config = dict(
    norm_eps=1e-05,
    schedule='wsd',
    final_lr_fraction=0.0,
    max_steps=12763,
)
MLP neurons of a small language model. Each row is named by its layer, matrix (gate and up: input weights; down: output weights) and neuron, and shows model dimensions 32-127. Each number is 500 + 50 x the weight over its row's rms, rounded and kept within 0 to 999. Numbers have three digits each. A neuron's up and down rows have the sign that makes its largest values positive.
A block is one neuron, or neurons of one layer that tend to fire together. After each block is what it responds to, as a language model described it from the Wikipedia text at the highest values.

L5.gate231:493462525440533564564546529421518491530522488550578447468517457555506492521603479529553523546543646496516480624605465557522451490488541493415523504471503512430502479463471502489411480487501463515445469504514464480495560504541442540590580525438425477499519580519453572530441440509401496433
L5.up231:470448416519586477577571510408447529503463565487565543515557521486486482547538504604548508458521538460504523559521427508494536510548558526415473482457630524527470483516505546465460490538521474448439527539507504505556510585519468470496514467496447568527562537422423599566434505514395445493
L5.down231:513481443535527436513513464510400491534483541439410528533547480536475535478538452480471477449517462537460518495463511526534423450529503585485455505509641503518413506506439526474527466500604465433417487468465521416466478497528505535452470412547476405550606394378483447558491404416440421514
L5.gate456:482413581474520539601451452509522492478440490564571490555507544591458533494470386472490584496596537514579536545387496424523516516522520498466572646426479499484548544519524416574476477538560491543434499455468550569527493539428498493533553446503436463485452556488500399608459449631504471549
L5.up456:478442475473515447395538492387419475489403537566486520495530493582447490447537493584415625507500503562537532524461500565480550436519515418503435509498495549574404497499453460532579458515485484494490466505475498587460506548450436526444544545533510486548500473470493557523504432506447516464
L5.down456:528605459509648416492546500533573559492403517499548514500486390467459490501498494483443550503475585573542487505552549470497497535541585358473425465572486482494550546516428469493537489478357519461509487474499475532501557569576491435433440563553500447541484524547529565518506498595498500475
L5.gate504:427518493564575464442385533470506539464562386538442503430392547566561405490544532502464498480477668523357499474603521466569498507463500547535566452517508469505515588482581449450565548461462462500523428509592441492513420543568488509496501630560478516511458413533519446488484528538514462510
L5.up504:533541429525591550433525561424491509488537563525538503505515548457479466484560405579444499475527476593541480467536506495475573486504491472446511448558495451536475428470444539503522511543519461471463435523501504522475502509533529597471422484535471606584587444507454508583454504604597501462
L5.down504:465497584536448521464514463503479500398498342469480538554485523393557471540541477454437510435494480545543506513389497515546512496542493429499589448517484514634549510481475543519535503466547537462432495457517501510451481426478517450487553535590554494414486456567465494479455471547401496499
L5.gate954:464476569568481502507513532479472555506486482534426515446516502540510452447499469479450457527446542444546487519504503444535477531497485539441428510573464517490426465447602512500501600504496512400577540440523436512507522526566472451466637575504422448491433417474554509501515560498492540524
L5.up954:516575464560539481347551329477521501479550477478590416453417491539537405434541533559379503455484488516534448499495425426454518532485414559490557511511468454430496488462472548459482460419514393522598557537526479461559573446554455470465460506531403531546516449428470482522586527514550471512
L5.down954:535491562499466525476520568434516441529449528533475536426422421580516533512534437436475439484477468477491580474453545582489556477550542456481504516571414484418487540491495528617497577479589572476550569506518490472469486533595570507580501505560494453511450463527452464468488510529414521633
Subword pieces inside or starting a longer word, strongest in chemistry and biology terms (the y in lymphocyte, cy in tetracyclic), also prefixes like un, pro, sub.

L2.gate853:497574494519506541536547542377502457551469452522447491465498477485511542443416502446500516524469458517544454451551574486472512562595450526476408628381501479516548444483468470589551432380489585555614476488507437525537435441520425561511515544613463479503487524388566469474450542506451456525
L2.up853:462483600497597483404537483518523497485481464551456474489417561499539538460488453510552438482446517495434473492555469472516466465511483517413675507569495454476491476519460469543536500519352473452355498566561445576543494495495542513435558582482423547520465487507557520586415488477503494510
L2.down853:540526501490475519422527473561574515480548534488455425542539556524453516516436444509487510420488500542376463402447450427493527535485531504605485564568609502604457537444536553466582543556491562432461529510535464406463487507455480538443530508484512493529528489487552506512400427393469441463
Final word-piece completing a first name before a surname, in lists, tables and bios, such as Al-an, Lenn-y, Angel-a, Ste-ve.

L2.gate709:476522509473448565424526442509616475483467457507531508567450463450496509528428554495635493517548515578558423510574466438444417521490532523447435483555457539552542501518617533491427477510489473571422540510541427495452474529443449469588447456491467511505513521493496524461478534475489548412
L2.up709:420496537473430516530491465562443485460530499392402499460504495441583540543425513462534459522498543474518516572515518422444459359515491502507476549555505444493485585424511497535423510599425475426462565461478494496468480510485561495558400488495453651452494552535427517510457504517496508460
L2.down709:509503500398377484579496460512434492492461527538544430471495531481573642477511515468517518489599489494553619416476492603503485507481475461502483511459483475473460453597492450534438479566553526422524448521459554568544569451486443440539476495433527496492522502538385549578409520460497496452
Opening quotation marks right after said, saying or describes them as; interior word pieces like vers, leg, uss; blank table cells.

L5.gate127:485521566392466593481623516483484458517484434520432564499556574577500551444577591477499410540616481533449486521562433444545370476525528508498549534459378416521535486474482541440476541490483546525382620511572486393571475554490490567545463527552505576462473582484464483500585469476523554513
L5.up127:479419415448516477402613511528616456412633496543521508541485490450491510526508496502444516511513467491516501522519453463525529489521436524606492624429492486533496541435503494480556480446456429526435443531570496514514496433470472496557449521403493471517513551457558466482483499425511490612
L5.down127:500594464471437431421563524493606568386461530494548498497575528433537547581505440514435526538519496542440494564534535499436540625553510522467520469513538426531489518471500507486533509487466538526503491552484553504546548440463465540500479506528515438560475484508546500536536441413490494466
L5.gate167:623586577492504537505606536478552578478452479619571478472454451476537565496594523543583522535517573592498420480502522451484453533448535457402588524454434550582498502420413514473513417438523511479443503545526476450491571443489538610470559457512462523550460626490444525489514488493565483506
L5.up167:515555510407481569473450434565520396426606576427572524441489514504456396461405566389480469495476583499438503464513525469460450605482533524562459481496515497523542459491505533510488538458429561465484527524533498554477545497520564498540472456496428490471412521444480542519495557528501502487
L5.down167:401457501478575473516480402551446524467471547575520489481425485528435524596438460446581489540526584542528447503539468512474384535571598456547629457483529397491504450583479399506535443364447441477405506556488577547511501439564504429484483542499561457512503519540474451501548469468469594541
L5.gate397:460624505457530546436554549530573507508544449487433469535469502478428386522523536377479482528471447498437399512509549394448486493578492480501530507440492463586531431478553450468566511418489642562438522604474463477505549460450439445538463467493521523534534534563485508400555364543544549490
L5.up397:444557466536486517559564445495578397528436432408522511510528481480583559530536465523470559496545498524564449485445458517480452501437576504446515546612426466489595488474571543415445508456484500574460544519561446500556521481519607560424554428518542454458504545539415548396514531493477530599
L5.down397:487496488495556519450532448452550609482436446567418483485477542491452441562562575457485545532568517514499430483565486558458622474511596524577533516421494471593524515546357561539482594438527557461542487438482406519518487423495557499495499507565562504472499511422495450467503433473552492446
L5.gate582:530507518461489490503507503478538522512641511559602594527519477473482512512588467518528451524484452531514437479413512428457516473489502554428463466626495424542540476491500504484476482488465503536473477556499529483526525478516600472622470535507506512529502470453424442483562460434560564544
L5.up582:454566465459478504468588534559455531524523491527494513524415519509451484552483523479529576402511426551491544518477480376464506583590536547479638500491409490503505485543473491478428593531555465551503484514480511615499510501476456556435470480546515540472498482542489516525552544519532516386
L5.down582:446495502470540464518504451432515529475529483560484561431601470597457571541509494500574500578502517498514461498547601467495413502389499510498628509498616437480581496501538473538539449478521447575450505559469538518516465519452497403459493553477551537498465537551551469483436576428445477619
Final subword piece completing a split first name just before a surname, e.g. Alber-to, Margar-et, Beatric-e, also née and Reverend.

L5.gate247:473594432348491505423499601455499536592500435514416540557560474430519463531534437520517569550541497600532406536501546625617545501454500455456558517446453465462521513471474453495478523562553540483535524508459426476467557518605520439425529491497573436551454478498488491438449525471503484464
L5.up247:513524496403545476570524516406561500564444480477526577616576566491538469529440409549456530502488434503539504470469549545546580488501431456490456526490458526433547576537481556507521518473584488449546511535515505512497551477465566492463545512493470485629476517478388497569520567468487492519
L5.down247:506447584588483488558524418564480482440488543521639456387492505467516530523523571467515449415510585506457517457522512457411414482489419474539412478566555486525536414528565560559519484502467501455404549456475552545546497474414494392554580504465463415463482548526507411498559507456539464523
L5.gate323:506508563505550617510490509574518479531558444505538535510468512413572497473511525470404506426455502561458519488499515505575519510545516486386503539464518485482457581457465541513540483490504572498564466559438423439540552481565549467482554513454492480474605461538482468591604398574509573470
L5.up323:569491548433506552450489559452516535546482433554495617532493549474494525455441440374514521504496503546577405472582494485435484512642530552546445544578477550456525491563472425478486517452579498558495534483517395497470530447507436432423552493464514437365559486462540570578475503422482530519
L5.down323:510412536448561509471510398466437562431507516574467548535532650525522451489441440485501410493534525557498546485463486486489480504472480576377570484459540475472558403391532407578508499490493506546477532450469485585478442370548499539544509504448531469521625543464513423476518470414515477473
L5.gate579:438503457427505543470516611525471529491569449539462542481558478438557520434540471407575391438490472451609479469535467519533484520582535526484451570543486501461569474517530491442588504459545491550570553540454460405618530509512454520586469551365503431524525521547565532510427392450466568573
L5.up579:467462458519532599509490569463507514562475517509503519534622442467547416477475567434518545481444391490487525502518490504531501530553458478518421502488472533560473567427438483514413454383561431453461526517432466470484577504507505523563489465498563419462532493457469536500502457433630484598
L5.down579:468561507520398503493525565526519521468573431529545512449408535526491447506468481429468588562519496532511464552425422448596544476464362528545547440489529499433461520538539390520480496518424479478561444447432494568436479418520475503598370531417518495356471414500512450470551459390468507603
L5.gate755:538532485483576489492559488519478467540516460511580500526633494421497403508502482486580475611469425466459426478523485498572502584548492456461525552518397474456516452446551506461476439483485489500425484576420484453504483459573566544495522518494558441511527539558481576474483566488480578488
L5.up755:501511495524519473521529499505446467471513429515515548597536531424389445523547458495547550543531451445463487405519505460493532581573459433410520551509509507550538441392447507570570523414475527470520440587497528512520485438414614436391502465527554456542519482540422549543570493447531534468
L5.down755:441572469553462522497469448520533553508515466537447505459439555530540519564524500470458465396535522564534571496493471421448491417450473539495453511503577487559525587582423463509612470493474470505582433309523522588500539631528476529562522475460498487534548460484526367532504488426505466496
Word-piece fragments inside non-English names, titles and phrases (Italian, Portuguese, Romanian, Finnish, Arabic), e.g. Vasco d-a Gama, Guald-o, Vlad-iv-ostok, plus some table pipes.

L6.gate44:503539428516500476519482471547557496581465475443535537397511473601529455524497558531529467525491497455441503452511441479522511460520581447400475552572505487570575512536530558562485473456395552481517577524538497489550474560539600432549437525446456569513538453491593493575506490595497496508
L6.up44:477459552508514419480495504494577421548458485534535534494480429363520491487579516442547557446540545572513503606484558481441498457506500355441538597421505520455539461533454504519560465473421398476531475454598381544459430513556438520537488453557559535446510524565407500559499504439491489406
L6.down44:518466535551493553486488493450538427509540569486513523578474495536585448439440431418525544472520519475563522567497516474508591558462517470490557485518552543488475548516533551570449488473556476429484593522553544462436469468519512559510477518533483491577569466555293417514482428437480575463
L6.gate309:543585626446530522432514627596504571499559550523527411453465469518521507517544482468551475470487610523508498478432521562443443567578416515522512531477433469501537533580557415454460512537475562526381447506469425465485504553501525536460567461508460481511494484536562460454506527522491428493
L6.up309:491449514439566522468480563500598501559481485492561485508547501441456542444449546478541453531424444566522381495406434519538476598593550413518556516451526445501577511508573490450501448477515547488511470536470379480481460519459529427511495510518442481464560415592508536518543489512513360524
L6.down309:542427468535484569382480541496470553536534488450508531483451470529487512491459472475432485479472433479527569468502502498543484519544423523595606427555461445504512504508495469538444561516423389523435405492494412403444530586539540424535571522495462389522504489545486601531495538512537481603
L6.gate924:521493516471518469484377557477438490505456532543556556470541552484477477550389444511447503564512546526440465520442477489475464483631534519479616490508495474519487455455609406446392502476460447440437524560500434437512544550395492582468514589501501390492452554459529451501473576638598501486
L6.up924:572434490483458438594456472455501328496476527502526532460539565500518449420389484550553492513581500466546568502486626587518473540522530459499532425440563535478474584572474398513501539491400561540506479500547409518445478517492480494544502498487566526467438521582489577466483466434521482513
L6.down924:492489507466588511429538588458470454513438543449520504378422506493522572536489522457478435496475461502625555414545505364551566539516403510437505531598538456490551525462399541481516501523499548502505608471497487461421461510621491525464466508550476477585603479519487434578485515478683493446
L6.gate929:508578594557508527452541554493540529572593428448474543457588415390496435454446429452520448540449467467529428497431476535604484568631468464519555551427426542433492464462457481485466506465520520527528459484474408468372526462519443580496502534519511421455503440521516487496466460520455464502
L6.up929:506506458477573545491547550485526522638500383528416539490569531477501460454407497455546518514606470563521409436423547443517539523572529568508483527498489394538544524438482479458508540445513517521512366497392431397599477476487517407522543495564519436544478489508539469522502507533462507527
L6.down929:418478503480434471510476439472442535511458577518487489505467455520565568541503464492406472423461576523543616520475502416497503476487512579514555457629583518477551494529645448595461514503490429523506520430537524497541411528498505461501527655500519550521541511501488567518443546472430492489
Word-piece or digit tokens that continue a word or number already begun, in foreign names, route numbers, ages and scores: Fé-l-ix, U-1-6, La 31.

L6.gate334:433612447468541553414577496463492512447555394566506503456513410556459449472544515517549454655537513585510394543621485409513491496529533425410581513461313435534564446459485470457459444497530517506485547519538505442497564479510461541449505506528456465487402538535477486532495492522503537529
L6.up334:537573463522546465483548455466556530546490444487458532553580546471450472401432514446526533607528444558521501560489448430485523499487542442451475479402527394540577486494427568506511512491422540578486469563521492522544487469463459439527561483445507444492411462424485457547509475476520453490
L6.down334:518512432423581370497446436542558481492544495489485574509518490478472466520507446467463494552548489545512514474487549432550602526452458549540561463511428435550601510525418454489499549411524493496513526550522476444471482523466484484500566507470540495510443481479642476486521443433475427560
L6.gate433:515522523442556560427489457553517479547516504521471526502510491430508557488464498595581460535526418500567358522460466504508562582542573633472472491439446529483546467389535430469467468485595481525411545577492455511437488465535469489489508444523513503523513521452583456378433395525471527531
L6.up433:574545470546555440364512494455530473508518539411617488519460478438552516485494485464600420531486533489553484578479543496484480510575544469438514543459568492457418476489467559553490520536491548476559541496482532439507601539513504458489489467579512534442523469474550366602618567474517527506
L6.down433:464435579476437558505469469478605520456507465552515458476517536478502446542504496470534488520408543502446468456392438522417436547541509530493533415524525507533558613425543513607436502567510526487617528424516451461452500509428491480640472492508524475494584548414572438483516475554538453546
L6.gate444:516558524556517561513583497457622513518483516542418504471522455523423499478560511465562421605497503556546446529477527399524522528490511519476641484488488490574537471492533634520550447485474482565468490565517480458496529521483493496540499465511475480426480575470454539431466544463542491528
L6.up444:473510528524518587464514480485482432479641547528502514446555541523442448477458514476516402523500436467458400504561538480433487534482512413495558469448455448555531480454523526429462433461526539596427445577574491457484553460473522403417585498501377532431479566435499487530431550465486498568
L6.down444:516538523484503492555523471478542562475517515453492555484529489469479557459521485534499468607517486596491411459588551448456548461464519528474551526430554470584516472507525560423491541440551516541500532522519458499487472497437495472479485465481486504481511576513537453494489528415537477428
L6.gate881:548559541406447507479519545473442407519485508458426528462540477555543531478494474475639508479489518456551412522513425437418465512477498505471551576503501512500385589494499502445508464424466504439505572606468492490541567391547506540503485538436488556529531536456496444539477487508491501499
L6.up881:482490533529464621460596495600411565510490533461479464608438438502463491543570502500494615524448488535479409573472444530427482539526493453450498547535506422527513599553540488485544445490500485528430492437583597499465537509512500589456541503534507518483520539519446465463483545450544409619
L6.down881:530515588456509408457497612511551517457496609506496465612394547519555465489483452404555500453542464443455484415550410482477438517542498485505470423433515451531400515494460509464463500483538514483492358570483497464453507458446490478488477387579436563442445451633491380460410509540481481599
Final subword piece of a split first name (or surname) just before another name follows, e.g. Alexand-re, Nicol-ae, Martí-ne-z, Beatric-e.

L2.gate705:514523442516523572509478395493445479503522526458548534502494531614561526437517551466475549560563524583543478503504445515525507564458462496536528554488497538485553543567461458458482582522536534449623491486440456572514430535578496569518532516500458382408456503527500500603430451575464494433
L2.up705:440515565484525533564498461454441507443472526561525497493459575535446493463508501533543591486460506494660448507448518514397462541414489467552444550495570536495464539581471470494446588450499452458530412496488489516524491539500459564476589568454431479459542461550491491509477482557519500454
L2.down705:434479462536430468486441497431464500484515561530501460549428497482495518507435528368516477494537541499528603439495527444470528499521491507523449445594677520536492503540475414502441524456491556422538488518437482490469489527443473564528527461523491484461435560534519479540451444510536508489
Scope words naming a nation, state or world, often as word-piece endings: "national", "International" (N+ational, In+ternational), "United States", "World Series", "Nations"; also a few stray mid-word pieces such as "le" in "Elections".

L6.gate264:553503442541439534495509519522476546604525492493489479505548530409565536462532558448500485559460484440520504493536530497567420443569480452484515502509453443517529526485551449494538442457655578562447507450509572465585510538600489563585564483516517492457493521525508426558499488461472545452
L6.up264:568509499554472411449503484532448489574503492392522492481535463566512453439481493515419563458507520540507451488503557478378459445526533459520413523443498500514509492460468495533493548410538479475482468454589468491522461519442393453377389486428433541532396530440448506447487465439500463470
L6.down264:440660590557507419505483521445542554465523584480510453522426451554519475453463560440571560568488533624492548508529505474474462496578478459541463457554543464586535504430553519563513613498461499456497469478488560554524441470540527477456558520468555472474392528475518505526511482498542456497
L6.gate470:510569480456431479533573544535531522480507510518584404419509549465406562590526477437545437576452469576547517584535482446535492509487529451502485446497532418606478599526591479549513499482437564468526495445496507459552458540423545584417519495453524390557496543503499587499520434531511535566
L6.up470:550470523494506435469550525464532493523617467490444409521379514464477581409536495434484538465523426530483503523501538502491553535506462446398476512489461474494593551468542493552483603577543494455534474434518494482571413441531462470527564536442473382500593463569402419655506501448541468556
L6.down470:494483505466483502462509508535485487525590478495496545491483560445490451422517432531514556530509514534602511537535630531427581474510478500498494509539465467492527468542554510443496530446640508507410510545582440544506493505544473572474390536503476472419529463405446602539486403484506458455
L6.gate829:542456414543563560483575502461552545516523379477502446491590541439509566473556517389521498594556490503499542470495417594551477549609526421487531555568436468588505511415547462537544506556556492476516500478525506533567575514572445599548463509581520506526443482546563460487446505437499594573
L6.up829:515392530521514532504610481533584508582608451548548510518506497489532507573648559450549467587474505590466437481566422492542529515502521419510553525540464433543591552524548452537517538583527473549483437432493474596532394473528507480451527455545519489554499482493496468469433572472475523513
L6.down829:553454511559556483583493558440513451497511497475460536532495390438507538540443530407533566531512491577524523596503379493570496502443508519460542462402374546505496485550568498548397505479478488527469524488573443450417524495473488521543433496435501520514536519506510639482443557515491513475
L6.gate879:506478586476490484531453457552498503506540488516439440495538449469490545453486490445568469459451503485474528505582479540484468432570527523527474512451484421515574527552598491514437495533485435547575532471500436467475442494548457499545463534424486470509582573476532559407525489544410520534
L6.up879:472544560552516459466531494417534491604465459458526494493471533565312445550492527538443499442437440548501462512468512550522529502520488477424488436512483455509489495489538539586527587546525460501498381513459440451439492553526446504498450577471531481498448570412432557506524444465500444489
L6.down879:453446494390631420550532415473481555533510536496505468619414454455565494535468467489421456531450431494515552482574549512495467535456402460611517488507450499509577490492574452537480514571507426507529498524592498416510428618521518450555403492444478419483519561495597464493528466539442515488
Opening quotation marks, apostrophes, hyphens, or a word's first letter-piece, where a quoted term or new word is about to start, e.g. called 'Calamity', rated 'AAA', sub-regional.

L6.gate402:474522507510492448496542472419462476516508513399489503412454451557541489488515536548514455488494645562522447469548464443515465481574453558544462486550501510519584497449491544515539525574509524497514536393458495467617521458564519509487472528521434544537429548430482497516458458489508451623
L6.up402:542371493523560504477553534508502472483493394540549564473522474523537486475436472490449574530435579615499533552477438514553486537393504534466556435505439423555469416533466588536449467487549502530539469499520504576547594516545490510563586467446484475493554529472507502503492492506442530553
L6.down402:512495396464487538438547540493499409553459529495470533527570549469504547472502495519502433556491487508474593418432505496464497548452537472441574454467393511526514512546545540525592483447485540536581467558463589518584448566479435460650508512523495472464522498361496581551524476513531514491
L6.gate562:471491465496551406485568498489523458512501492522488486551475410538515458610569579502505565535613526559566486476564492439562471548513570506437461499452460479623492516519532558461461459496512521576548485526466485416542447488510471474538486425467493534522523478519528476528470459522445594443
L6.up562:468531394497519435517520583512506512560596540510476499525461520503528549484402475442526512418526538504497448498491488487475500479506593550493541539493541656562607547467563578512462480561567401555462612502427405555508486537504425548528527485518510503560398478584490464480623447492479573541
L6.down562:517499439518446497497481571503496467501528568516563579464560549473553502491508522502537436502422438489440558476448477455525482513520411465455458498526530390460469457522464598494486514528512544500495543537464469592543519438490434516499430454433560512474531487541467549514525478479579448405
L6.gate636:472516562476512464402547456467419465581585482537463521451470496560504520537493431507464463553389505572513533487511627537575583476506508508473524492420496486462506502464422483485491577474593494468564501529504513485501446487500622563548495566433483444439485503516462452524547494510482457460
L6.up636:534523426557554523411480392398444543514479500547549496444461527486479382520476531546394518442537486490564464511521494423546466578552530477513397480516559508500462515514489501477468500512499500516548485502596458615443519511497585466529436524472554460443461382488508559641504476573526473403
L6.down636:490554429517488493508448410518496588476453446542455548516464461449564577567501415447502422540514566529540573449560499556518551546479555512524545503426378531464561472485416402537532505511467483525515507514537461510527482406511473556545612514531483546466538401488507603553510518523454463491
L6.gate1009:478469429479463585460517612496562612508497523503495457442544398567439439549527480526413489502555637498533481426460513561610496483580556515506527550565517527459548535524448469469518414551490542518562510499408474512531714481577446546548595624473525464538477450483492473522440527489551484507
L6.up1009:445513498580481518560455494419449560519500559519522423426487531518500536461534466475516505579502580484462469528593472536632485507455507479580463461512519531530470530461528559564472553471538556480581458500492525458465558472524489509589614479522589467513532491396510545476469626461504476407
L6.down1009:555550416514472528468570571466609568496519559505483492442489433411503559559494545424586456468516524551548518412448423436521589513461509507523538574489459446549477598537460500569444505467425445510461519499463480452489495529541485513469477498485483489560430559532508523520544555465527466517
Short word-piece tokens inside words, above all "y"/"cy" in Greek-derived scientific terms (heterocyclic, lymphocyte, cytokine); also fragments like e(asily), tem-p-les.